config.toml
n_layer = 15
norm = "layernorm"
parallel_block = false
optimizer = "muon_variant"
warmup_steps = 200
decay_shape = "exp"
final_lr_fraction = 0.1
batch_tokens = 65536
train_tokens = 272900000
steps = 4165
dataset = "wikipedia_en"
MLP neurons of a small language model. Each row is named by its layer, matrix (up: input weights) and neuron, and shows model dimensions 0-95. Each number is 128 + 24 x the weight over its row's rms, rounded and kept within 0 to 255. Numbers have three digits each.
After each neuron's rows, "fires after" lists the tokens most often just before its 100 highest values on Wikipedia text that the model never trained on.

L8.up431:111101128165141130151113088124103128134076142081106085087168096086103151143136156139161123134162094123131151129170117116103145136133119152170155117117143104162112144115156119095132126118147121135133088162095103164188101146133146162098131137114119139103191112134127160147168142162142101145
fires after: ".", " a", " ", " The", " the"

L6.up73:125149135129106148095163127097127116141111165138090139114144159115130136158141125174101171107114128093142099180158128120158137108093112121123130141138177144144138121100146149101063127099117143130134136122130131130146146154129135117134091077100082111157120137076144104125150163166144080142
fires after: ",", " is", " was", "s", " to"

L8.up559:125101101117112142137124131115115141125139165116132111137176129119138145134135145121131133186096140119133109125115093118099149123161146134129095134157074113163118136137136146172157112113133137169098123144127128163102181117146145112145140108093106123097121139137159144121113103179068151103
fires after: "),", " (", ",", " the", " by", " /"

L7.up549:118138145163141122094130118125108087132174137165111178156134147096115114159126130138142135131155104125111155121143124155128153127140136136097127103145168164145179119159122105104142109136157104083154134097083128109110133120138156135133137111117142150147172101107094151128104118130091108129
fires after: "2", "0", "9", "s", "1", " "

L7.up11:118104153142120116116133118130149086103146101122117148123186140139098125130111101131089138113155087133154116108125135124128095159082092141094111128099169083128155154177137121104114114141098117141147099112147145122148162180149154142120163117099125137136117120118163119134153057106139126126
fires after: "9", "0", "2", "4", "3", "5"

L9.up327:144113100161100122149169074119100075113145156198146152142118112140120127126137110122148097154121133124048144151126130153151169161099136127129100139131130169138125117113145110139140109114135109124118114146139124116119077127122130133122157113134135142147137120167077163079102147124125126166
fires after: " ", "ab", " con", "1"

L11.up736:074161127121179113125137112158124121067143120118140123143120122149160146158135110161092113148133162137109118136115118147128138113124148148112168174141187119124153129099152158145131103123133178130119122113083146127177082149125113118117089115102152154096124097134086141141078136174131121092
fires after: "9", "0", "5", " in"

L8.up599:129115084108120113124138144095128067109129126138111153128154140089137105135162150118179141107106104097133138102089144149073146147121106111130152089119161182142148118124138131110133121129160100116125111170122121091126171076105170101106161169108184103121103172151085129142137107163108132140
fires after: "1", "2", " ", " Po", "f", "b"

L9.up583:144171130110098097128100124154096130121137175164112140117120117142120103162158136148142137123154184117127079127174132108075125109118123184135100121162090109099152137114139112114121145107160162123142116109094110229141164122168168158110131130163136088129083109146140147143090113140093128131
fires after: "),", " –", " is", " a", " the", ","

L10.up478:124144130131124166154110108167095080115149161148152142178137134133111136101168141153145154107140131110103109144109143107107114125161091127123096122131137147164119128088148122161114138142112108157137121102143130171118121125118100110118100137140118129149139142142131141174090147130114102151
fires after: " a", " ", " A"

L8.up398:111182116103112140128128106125113079132130130119155160105136143096116166137138093133094096117132122094098092141157130100157144105094086084113110108143118151154137160124107139118092126127084126129072115156117169144139051132141120124127138120120151135143116150134148133146135110140138103175
fires after: "==", " to", " ==", ",", " was"

L11.up473:091153084138122107177132134167149125122103123149149082117135131115103153153111152124116082110132146166095156185128127130121140127095144120107139105103171156127142170127125129110103123113135110108128103125102138095125145138156123127126093151131177130130134088162154087166132116152165138129
fires after: " ", " \"", "."

L8.up720:108155115134161100128146124129146144096117156104135095145151120120130164136129137182106104143111146126070151182152170146169150183102097110105098108125122156139128112120126129107103187148123075111127104081123166127122117138139134151106169184155149129152121145123090091143090093124129069128
fires after: "–", " ", "\n"

L7.up424:113098108143136126128084131086106090154148140143141121110112096145059141123118146129180148139166162119068192113157115113131128122148139147140098112134122108098128095143102140114182124156149102148139111128127137132140121083119094137134136180125142161075150108084101124166132116137120146114
fires after: " the", " his", " a", " this"

L4.up470:147108113158147104161114140128095118099133164110110107121134178095109132135110128137108120119124100081090167123134143141066167129097142151111153077158106142104115119123127092135113084104092129114156129099127102154100144109111184138123164102120171163161152139179129167143194112123108165136
fires after: " ", "1", " a", " |"

L10.up115:126128127103101157089107141136131078103119166119137108134136142162115106154130129087116112137155112164127125128133171129113155127121107141099146107108102132094093118097134138073136158143140095126115113104124140100134119168153147139133122101107145104152123110106132113139154137164120117139
fires after: " ", " D", "D", "T", "O"

L4.up442:100148149124143120142124154143148129130105143124092155176112147136140104149103087137159120108150150158104138127170184091132091110134106129111121116147152110167112159138110137153134095159109113107115078118103142168123112203092137109120141113148135120140093104120153139143126125117093138151
fires after: "0", "2", " many", "1", "8", " father"

L8.up382:132094146127116104144095148103098129144108086152081121127161096108123122144141153132079157121108123096141131132114126094138144144112114148126094153143094124148138097100112093122142147119061110074143112132161081101095136105108129142102137133142143113153150137156143094200169167123102163113
fires after: " ", "|", " |", "1", " (", "-"

L10.up750:135136138150117063134156127123141096111140117114107132122138124123132140112125149168119104136145145156105122110175148105161203127082111116152163145146183141163113104133158123133161141127153144130130099103099111106160141114129162109116115074164104118117137097118112139150129124184188112135
fires after: " the", " ", "-", " The"

L11.up702:113129137140139158099092121144094155196117148138099136170127114150084095154106139117074145132141105140106140167146134100097151136144157112147143095171121124120132123086103207137125109126097147130147118124146105106133141151112166133106130115153083166099133144128136129140141122132132097125
fires after: "\n", ",", "9", "7", "2", "6"

L12.up499:124106118094105130132164170151119127138139110183138133114117138123115137154126155147065123126151126153136173180089145128132116136161181139146121109140090173104157104169133103111140150102122195113146132133129138130108099120098143108159127111127120158115137121130087118075106155109094083092
fires after: "\n", "|", " |", "4", "0", "1"

L4.up428:116117127134117175156119125130101099100121119125145091096152099163129123166130122073143090129143129094114169122146130090098176124143114116091153159134120120126138134129120129139108126159097126113106140116113117099121117143150136155124157131111081158144166088145123088148177145150106127127
fires after: " ", "D", " \"", " ("

L8.up607:092147161100161116114152163174118154121161115129120163085097109144121119126155101129147129139125145096150147121142136118112116152159167165102103140127133180128094102133132076116162118134123149137116152147078107130107150131138170135139117144149198086180119126122122151110117089148082155111
fires after: " ", " P", "5", "s", " p", "4"

L10.up22:129121116143126112136142142114126093159141127180109115121153141126153110150128158074130135103126135160144095134099194112144101116139139145097140119168132129109131149141114106093131144102116109117115161161142153107110129085146162111153141129109143155150134095151108130135106099181132098135
fires after: "9", "0", "2", " the"

L11.up583:118145087084148123129101102119118124120073102134155119157101111161125146180141101145104099095147124124162074141143110104102125131125136140114158122140139121152149126196161102124108122141141131183129108176094080096105147136137086108092177102144116111095171120170117160138125134154149136171
fires after: "0", " ", "9", " |", " Division"

L4.up691:173104109133140140113142124107152120106122150141083128121168176145172107137109133125092073104102133128144090117128126128108163097091050146123149147140123160131143116180151127142144135103141078104140136127132133152133117145123133163130149115150116145104108087103158129159138118099141099164
fires after: "6", " However", "4", "9", "5", "3"

L12.up665:105135168142123191122117104123095166088118142093121123082116161108102150159131142113116133154184060144117117142133114083137135116138134142157154118165097133136109126126172131160090121119096162167117128133117145127137119145165103129111093153131124139104157117124144136148120157150145133124
fires after: ".", " The", " the", "\n"

L11.up63:074152123129137116131113104132128151145091137148087122162141120137101142195154089117110160107097104126135122138095129079095135158161145142071120149142112125114161160105112121172107106122101117096153123122118123095118111123128111122129114124145117103068134175097101127164110111193142184110
fires after: "9", "0", " ", " (", "\n", ")"

L9.up596:132135120155123130166092121115134111117146103130092116143129155118153149141133153102107134135132131162151094179107136083097134116163104146109134130153154093143130140149117180169108109088118089118102174125161113110125127162119171150166135101141136138138114126181108177145162127107147140121
fires after: "6", "4", "7", "9", "3", "0"

L11.up683:108111112122170124122141165164134114142154124146164173152147102154170101108122098154124111131145157128115167132099119144162086134106162111148161129149141168069134094124131159074164143113122124154122119113139131097109136120155138111130151106113125108099131155114149161127130168121101115121
fires after: " |", "---|---|---|---|", " the"

L4.up115:178133076107132121173143135152139109144125119141120111119099124133146122135104115144123139114136127159087108144093125143106128133165093099134128132127138128138144124140128150129134153104150161149106148170100126122131121150141110124123175142092133125114154111139122058178177145146131145116
fires after: " to", " can", " may"

L8.up460:134155110121157142090124137176155103128135124149143136102120149134062111104103122147080104168129146103138114173147127171118099129135149162152118145116085114118176136119124094112110137153140173136102117141113166099142101172147122117095146149138140135162162107158148077111159160119106141132
fires after: " to", " would", " re", " can", " should"

L8.up416:104126109114101156100138149151104125136110143133116093132090155153116106118157120138127151140138138105157137118070193126122178158086149100114139088144143120185132141169121126065136117091153148106094124161138108178143119119139148166117127130083098098130124118135164108121114089138093125136
fires after: "1", "3", " ", "6", "5", "2"

L7.up231:123103137144144096136158140120141117066140114143076119127144122113131105142131110143111159130145137112161135154149159101129099166129138120092129119148141147154124137101114092081113116136116102114138134164124123129103126111115143088159074107146154113165122116139148172131137122100135111148
fires after: "4", "5", "0", "3", "teen", "8"

L10.up454:131131092107155136133155131150110164154141126107118135117121177112090183129149135138153115102109121138112143146138123153107153107110115174121134136108161118134137113131086139065095170086127141114113111130128123107147094139145091141108073084136125146130160126124143123135162102146140146099
fires after: "0", "9", "1", " "

L8.up388:118102101119116121148128133124147079115119167111104132073112151137104136186127120136133150141126115145075146186133141125147136087126153107122107139128144159097148135089164100083106157114129069134130116133129143095116150129147134146129147129143144137160126091103130103161147122165133107147
fires after: " ", "-", " \"", " ("

L9.up244:116122139159125152130135107134100126112195100121153131115170128143105186125128138100133112134088099133107104121188178119103142166081147136143128131141135106162091157139147110137145130120127141116068090180121151139124108154103156123133128101109117093141114127145140086150119126172122100158
fires after: " ", "1", "\n", "2", "3"

L7.up303:118130099115109137072143055105129102097111154097144118128180114179160099158118157139169162145135124138138109144144124118126171134156143115152141123132136127124142119156118101160123126142132095132160087148092107114146115129176130124167124154135092118153153117152107127108139118147153131116
fires after: " the", " ", " The", " A", " U"

L11.up142:051128098135184099110151148148125104133130122111129117082105151106122132122200156102137150123132108107165106120144128122093106111135141141111119083115123178098127118141118156146148123068121163148140132155114126120147120119132110123178145121128154083132148137114105146139117163113112131151
fires after: " |", " /", "s", " ", ";"

L4.up247:139127088183124138099096126104109097094078108119122103143142133145114172154116140126111099173145104136115136168112141152115164112145140143140146135129110082154089164126082117137173126150162071128149106149146144115155142117152129102136127118138101126087111093163128110119114091122130144144
fires after: " the", " of", ","

L4.up151:106141141154130142134141077146117103105092147168153116173104141132145081162142095123084127145137150112108131122189139097118135138125139133119148106127147110142121116137124129136131104133145158181098120126133132128129072168097121096107095138111079132132138130124126145176096195135148150164
fires after: " a", " under", " an", " ", " over", " due"

L8.up85:140149124110106108154099155131121121121135151118088135123086154098129157131153083151171146108143093097185119129110165086134156143137149121148135109126130064130106170105155118077152131104137109136095114133137107143086100139094147110137123160177105055150131090114130175133112112131145148097
fires after: "1", "0", "3", "9", "8"

L8.up761:094093140162115153124115182104166113119143121131119152110124116170163153121163136073129105136129135122123066116106121116131129152079124096101182144156075102150135114111144147093127088125139115153109131141136109153155094181125133113134114144116106158160110105123157152109179111072132100116
fires after: " ", "1", "3", "2"

L6.up48:094118172168109147107140150091089122093104180107126111100134120104121131193145150108189106146149122148131170133133121130113116108135119165121133118133136129159118122155147093141091165144090066128137123104122118147100125181130129083100110166136138141154117126109112080185141146145122138132
fires after: " ", "-", " (", ","

L6.up537:144146121094129123120148167129109121131113146156128072144157160138132118146121078129126118129161139132097142140102121084146167112121123153130122115095108088155148128139122106124114138130186149131106122138069142129122109128122121131133118108164137117088137119132150081135135122122183104077
fires after: ".", "′", "5", "3", " to", " in"

L7.up661:092152117124116149102145124147128125095120110154112138096113100139108100115134139103111153142126107112133169149109150108107111143111139129138109131112128141099118100152156120107161101163163124136093121123084105173161131162129152151114112156104115162137144146124094139162165109113126096161
fires after: "6", "e", "5", " di", "(", " de"